config.yaml
num_key_value_heads: 1
vocab_size: 2048
norm: "rmsnorm"
init_std_qkv: 0.0496
train_tokens: 492300000
MLP neurons of a small language model. Each row is named by its layer, matrix (gate and up: input weights; down: output weights) and neuron, and shows model dimensions 32-95. Each number is 128 + 32 x the weight over its row's rms, rounded and kept within 0 to 255. A neuron's up and down rows have the sign that makes its largest values positive.
Before each neuron's rows, "fires after" lists the tokens most often just before its 100 highest values on Wikipedia text that the model never trained on. A number after a token or word is its count.

fires after: " " 26, " T" 14, " Ca" 9, "-" 7, "n" 4, "ig" 4
L10.gate210 [142 153 192 128 136  90 187 120 122 153 134 121 150 108  97  85 156 179 143 143 161 146 134 138 112 128 138 113 157  68 119 172 116  82 122 116 119 107 198 139 136  95 107 106 148 184 103  78  79 136 165  96 137 124 114 142  87 122 122 127  84 133 104 159]
L10.up210 [132 161 103 144 176  76 119  71 148  84 194  90 141 140 128 121 123 142 102 120 143 147 150  91 120 172  94 100 100 128 104 129 157 156  71 110 190 198 141 105 115 117 120  85 144 149 101 203 130 148 165  85 134 105  86 156 122 131 116 158  90 123  60 151]
L10.down210 [162  97 136 235 184 162 177 136 141  98  98 136 175 173 136 131 143 134 128 113 135 160 128 103 149 118 191 123 102 118 181  94 145 126 139  96  89 146  62 149 163 127 122 116 112 136 176 170 150 115 143 189 165 118 106  72  67 158 141 162  80 125 130 149]

fires after: " " 44, "s" 19, " pro" 6, "ro" 5, "ll" 4
L11.gate518 [118 118 175  97  94 155 121 139 148 126 179 174 166  76 119  91 101 153 141 109 113 165  99  83 142 155  87 156 153 138 100 216 124 118 134  99  38 125 163  93 181 152 134  79 196 142 101 105 124 103 165 129 115  71  99 104 105 158 131 107  72 157 144 146]
L11.up518 [137 133 141  78 124 152 137 104 131  90 144  98 145  80 121 171 115  44 154  94 100 183  99 151  80 105 104 160 166 168  84 153 125  98 123 198 132  87 113  84 154 100 180 183 126 135 139 123 145 129 132 129 118  84 142 193 166 154 159 104  81 129 184 165]
L11.down518 [193 147 148  24 126 178 113 156 153 135 216 112 118 121 159 113 106  92 129 159 175 124 146 170 130 128 112 185  84 172 157  86 133 117 142 126 159 159 123 153 110 140 172 148 132 113  91 118 128 152 168  71 138 152 157 144 114 156 169 134 128  93 135 194]

fires after: " an" 21, " " 15, "te" 10, " de" 10, " remain" 9, " pro" 8
L10.gate51 [115 154 169 103 118 124 123 165 131 154 135 165 113 103 113  30 109 176 133 111 126 157 126 169 125 106  76 134 102 135  86 149 114  56 116 123 134  91 171 105 147 161 110 180 122 101 142 137 119  83 132  81 107  76 101  82  39 177 174 107 156 106 116 166]
L10.up51 [ 89 108 112 143 102 108  96 136  89 121 148 153 134 107  88 145 121  79 173 118 144 137 208 128 114  93 112 177 113 138 180 171 128  96 119 159 162 187 140 120 123 121  86 143 103 117 164 122 206 148  99 121  97 122 118 115  90 184 118 163  82  90 163 120]
L10.down51 [152 169 158 195 195 107 122 199 184 135 204 118 105 150 137 129  99 132 152 162 127 112 200 119 158 140 179 110 147 117 168 186 104 135 105 171 159 181 204 139 139 102 130 118 144 154 147  82 152 109 205 120 169 131 111 165  82 155 129 168 116 105 108 133]

fires after: " G" 19, " F" 12, "." 9, " C" 8, " D" 6, "C" 5
L6.gate296 [172 112 142 141 103 153 105 135 103 124 121 167 137 111  69 147 139 117 141 164 131 182 102  91 162  88 136  97 152 132  95 157 127 151 179 113 137  78 174 134 131 154 112 121 150  70  17 118  76  89 154  92 132 163 198  99  89 162  93 109  93 147 159 145]
L6.up296 [102 149 169 131 132 192  96 171 103 164  94 119 119  79 161 185  85 148 145 122 113  93 129 134 128  88 162 151 108  53 144 159 164 124 130 167 152 111 145  75  68 134  90 181 124 125 164 152 158 117 132 132 133 124 126 157 115 163 106 223 172 171 169 158]
L6.down296 [142 127 187 112 143 114 112  78 113 181 111 141  97  89  83 183 129 136 138 168 114  43 143 109 185 130 134 139 202 101 105 120 163 191 122 177  98  73 144  98 117 152 163 138 114 120 115 102  66 181 157 125 146 135  96 178 127 160 120 109 133  92 142 119]

fires after: " T" 16, " f" 11, "t" 8, " ex" 8, " p" 6, " re" 5
L6.gate410 [ 83 158 169  75 114 107 130 196  86  86 222 152 132  94 106 151 102 129 133 139 145 143 108 125 152  87 144 164 144 147  83 105 105  98 143  83  93 136 146 164  65 103 122 134 130 157 119 154 120  89  86 145 148 145  85  49 175 184  73 128 153 156 136 144]
L6.up410 [ 91  91 141 136 121  68 156 121 124 110 128 104 118 121 126 125 100  73 113 106 102 121 133 139 144 125  96 121 157 181 149 116  82 123 177  85 185 145 100 152  93 161 110 139 108  63  97 146 165 162 105 169 156  89 160 167 128 137 126 129  57 159 100  82]
L6.down410 [115  98 117 130  80 102 109 129 143  99 128 204 121  91 108 110 135  96  81 168  98 171  92 111 167 171 137 104 108 119 139 132 117 110  89 100 145 116 157 121 116 137  91  64  82 118 141 123  94 124  98 167 122 127 147 144 168  75 136 146 124  99 107  73]

fires after: " " 35, ";" 25, " |" 13, "-" 7
L12.gate603 [ 76 169 138 175 171 120 106 179 189 120 128 118 143 108 111 157 108 123 150 107 117 146 103 184 132 114 147 100 113 151 137 135  84 149 140 130 164 150  77  93 128 142 144  79  84 111 112 170 105 102 177 139 112 114 127  92 136  87 167  81  96 104 134 140]
L12.up603 [129 155 107 134 142 112 126 203 145 171  52 119 149 149 151 102 123 129 153 189 130 153  94  97 136  92 153 112 166 172 128 171 122  93 112  98 169 143 118 105 139 103 118 170 155 100 130 178 152 163  76 152 152 122 114 187 141 106 109 170 102 124 142  96]
L12.down603 [124  73 174  77  91 150 111 114 104 158 156 119 134 110 155 135 148 150  93 161 173 109  44 148 119 122 159 174 110 172 109  98  88 106  90 106 134  94 162 125 163 126 141 122 119  28 107 109  83  25 104 165  90 134  83  84 130 163 147 174 159  88 145  93]

fires after: " " 66, " T" 13
L3.gate493 [106 148 223 153 116 144 105 162 150 152 179 105 140 178 149 120 134 139  64 105 134 104 123 127 102 167  84 111 157 148 133  78 112  87  63  90 119 127  86 136 100 121 137 118 171 138 112 134  93 102 100 117 129 131  94 145 107  80 135 152 137 186 153 199]
L3.up493 [150 140  97 114 167 170 108 139 171 169 199  58 117 133 162 170  92 169 117 160 125 135 114 122 108 142 113 169 134 118  74 147 105  90 155 125 106  91  84 123 197 163 101 123 132 125  99 100 147 159 100 101 115 137 149 126 178 103 107 255 119  85 148 114]
L3.down493 [ 80 123 128 200 157 120 110 126 144 113 184 134 130 130 133 141 122  81 103 185 111 133 161 119  82 187 101 141 136 148 113 172 105  80 173  97 156 130 108 120 157 150 172 126 162 138 166  59 122 146 129  86  82 162 125 155 165 103 178 162 133 109 243 118]

fires after: " " 88
L13.gate504 [136 161 223  97 105 163 152 144 158 145 137 190 122 105 193 123 118 201 141 128 116 134 175 156  94 102  89 110 131 112  97 178 153 108 124  98  57 107  91 121 111 156 120 139 129 175  68 152  65  87 137 126 122 109 110 105 124  73 178 165 120 136 145 177]
L13.up504 [174 178 190 144 113 197 145 174  90 162 219 130 171 188 144 172 138 148 135 139  72 118 128 130 158  90 155  89 119 101 153  88 136 137 132 104 118  98 139 140 158 116 120  96 103 131 153  92  92 121 113 129 162  91 136 156 187 101 193 172  93  94 154 116]
L13.down504 [170 149  89 145 119 150  86 105 125 156 108 155 186 144 255  89 150 121 150 137 119  84 135  92 149  90  96 127 129  30  75 159  93  89 115 157 146 115 106  87 122 111 151 107  92  73 112  88 164 119 115 136 146 161 148 148 157 110 141  80  97 168 157 130]

fires after: " " 72, " T" 14
L6.gate582 [112 133 126 102 179 108 125 159 152 161 152 186 125 136  82  79 178 218 139 131 169 181 124  98 100 115 127 166 155 198 145 121 116 123  65 122 113  95 107 104 142 161 112  98 142 163 125 154  35 146 104 172 103 132  94 140 138  71 133 143 124 156 170 129]
L6.up582 [132 160 102 143 162  99 116 184 140 146 215 120 101 189 109 113 141 210 147 148 116  69 134 135 132  99  88 135  94 131  79 130 109 133 165 105 137 170 154 175 161 117 171 132 121  82  98 151 125 112 121 116 104 121 122 168 141 110 142 138 115 120 165  88]
L6.down582 [117 143  79 162 150 153 109  89 130 119 136 128 133 112 150 121  93  86 157 189 104  91 151 122  95 145 135 121 119  65  78 129 145 174  87 143 143 107  85 117 168 101 178 172 122 243 152  62 103 184 156 156 106 168 123 162 148 156 173  74 108  95 171 118]

fires after: " on" 27, "On" 17, " a" 13, " Se" 6, " On" 5, "e" 4
L11.gate333 [ 97  78 154 141 143 130 202 169 153 124 100 132 144 121 119  31 121 158 106  79 132 118 122 160 116 113  89 128 130  79  49 176 120 152  99  93 114  84 136 118 149 198 137 126 135 142 120 149 127  98 141 156 121  87 138  82 126 196 130 130 140  40  97  96]
L11.up333 [ 91  74 201 160 108  99 147 159 115 185 120 155 151  84 105 146 171 102 134  93  93  91 179  90 106 137 134  98 104 199 118 102 163 145  77 222  88 120 125 101 153 175 130 139 132 166 206 173 132 132 165 170  81 110 143  79 141 158 132 139 127 117  73  99]
L11.down333 [137 132 116 188  58  70  84 161 126 161 105  73 120 106 118 148 172  98 155 152 143 152 115  85  98 116 183  83 134 166 185  86 130 104 112 180 108 141 136  96 132 143 117 105 113 129 168 131 137 116 126 106  80 122 177 173 114 128 186 166 128 132 145  73]

fires after: " " 29, " c" 9, " C" 9, " At" 8, " |" 6
L11.gate375 [132 156 152 117 166  87 112 192 155 106  83 122 203  77 127 139  91  69 174 187 192 128 142 115 129 170 115 124 100 110  47 161 101 115 146 181 106 139 123  63 139 113 136 107 109 135  97  73 127 118 161  86 144 119 118 110 142 115 122 138 126 123 115 117]
L11.up375 [102 107 151 128 102 148 124 167 118 113 132 110 143  99 192 123  96 125 156  95 175 158 127 120 179 127 225 140 120 175  84  89 154 116  96 123 153  86 142 137 119 122 124 104 155 122 165 105 125 149 144 143 135  91  78 114 112 178 127 149 116  91 141 117]
L11.down375 [129  66 155 142 103 159  97 166  92 141  64 146 156  76 170 196  90 145  97 158 184 122 147 115 167 173 126 145 184 133  93 159 127 122 114 111 208  97 165 126 118 107 181 157 127  98 104 137 130  75 136  83 124 103 145  86 129  69  76 134 137  82 166  97]

fires after: "." 25, "im" 6, " F" 6, " require" 5, "ve" 5, "che" 4
L4.gate547 [161 112 174 158 123  80 116 119 149 184 117 112 126  95 108 126 175 131 108 155  62 181  65 108 201 155 135 166 175 139 123 188  98 153 101 107 148  92 127 125 121 198 122 135  63 121 108 118 112 112  69 131 142 182 137 133 115 153 144 132 122 105 109 157]
L4.up547 [129 153 118 118 107 170 161  73 140 155 150  87 168 112 104 130  99 105 104  71  76 148 153  93  87 131 113 159 145 177 214 215 124  97 112  90 187  77 125 130 158 143  68 118 157  87  81 171 144 132 122 162  90 142 113  90 124 172 115 174 175 180 167 161]
L4.down547 [110 114  81  95 115 146  92 129  96 132 108 136  80 176 153  95 107 113 128 171 124 100  85 161 128 186 169  97  89 123 106 171 131 177 138  84 102  65 180 120 156 166 154  71 102 118 114 143 150 160 128 165 106 160 132 158 139 150 166 142 141 154  88 140]

fires after: " re" 15, " W" 14, " be" 11, " sp" 8, " w" 6, " f" 6
L4.gate238 [ 86 101 174 114 163 133 157 156  86 183  84 150 104  74 128 136 107 129 200 120 101  93 105 169 115  84 106 134 190 175 118 168  56 106 114 125  91  90 109 143 113 114 173 102 136  75  82 139  95  74 144 106 103 117 115 118 123 156  89 128 138 176 140 117]
L4.up238 [111 108 140  94 125  82 173 120 129 145 122 138  93 100 121 208  65 130 139 128 127 154 102 119 146  67 141 199 164 153 153 159 101 123 115 160 141 122  89 115 136 138 128 126 100 137  97  98 138 142 105 205 138  70 155  77 135 111 127 141 162 185 110 138]
L4.down238 [124  83 137 135  78 168 143 117 170  96 182 113 141 117 179 123  75 114  73 122  92 153  73 115 160 141  76 143 162 178 184 129 122 152 108 173 107 131 156 149 172 138  91 183 138  71 119 119  87 124  90 212 120 120 163 112 122  94  98 147 141 116 137 136]

fires after: "li" 20, "di" 19, "ci" 11, "a" 8, "i" 7
L6.gate517 [ 88 150 140  90 120 127 149 158  84 132 125 141 173 169 121 110 108 154 144  77 151 134 152 122 165  95 161 153 129 147 185  84  77 125 106 141 132 120 115 144  80 202 144  89 179  81  68 117 135 106 115  83 125 128  83  90 129 110  90 129 113 126 127 153]
L6.up517 [149 160  64 125 152 162 133 116 153 145 115 152  83 138 108 162 100 128 168 124 106 100  97 167  82 150 181 147 123 192 131 134 200 110 159 135 155 151 113  90 116 117 171 119  97 155 178 108  89 103 152 198 191  88 112 121  80 165  85 114 120 142 112  71]
L6.down517 [119 151 103  62 112 141 118 155 119 141 129 199  80 134 117 124 146 135  69 137 144  81  76 102 142 117 174  99 137  65 129 105  86  85 124 105 142 135 136 178 108 103 163 170 200 113 106 181 111 128 176  90 158 151 112 138 142  94 108 138 137 136 148  77]

fires after: "-" 25, " " 19, " p" 9, " (" 7, " un" 6, " in" 4
L3.gate178 [ 38  98 133 113 163 146 111 117  57 169  82 116 165 160 143  83 177 139 161 120 136 192  65  65 190 114  95 106 156 129 131 144  98 108 116  99 133 128 166 100 144 128  71 148 127 147  98 117  72 103 206 124  99 157  86 142 125 117 133  99 152  81 114 139]
L3.up178 [ 82  88 131  68 186 142  93 116  90 135 179 135 141 158 103  77 149 125 115 140 138 121  88 107 152 167  93 171 133 104 100 138 107 143  77  91 148 131 179 156 174 116 135 135 127 130 137 164 145  93 180 134 142 143 190 150 100 199 126 129  76 111 116 135]
L3.down178 [107 153 125 161 118 136 131  77 150 150 152 129 106 197 130 133 150 168 141 106 123  98 137 119 145 129  76 112 153  89 168 157 100  99 145 180 157 160 134 117 110 112  84 199 156 250 168 153 143  90 215 167 144  87 162 158  63 123 154  93 172 114  96  91]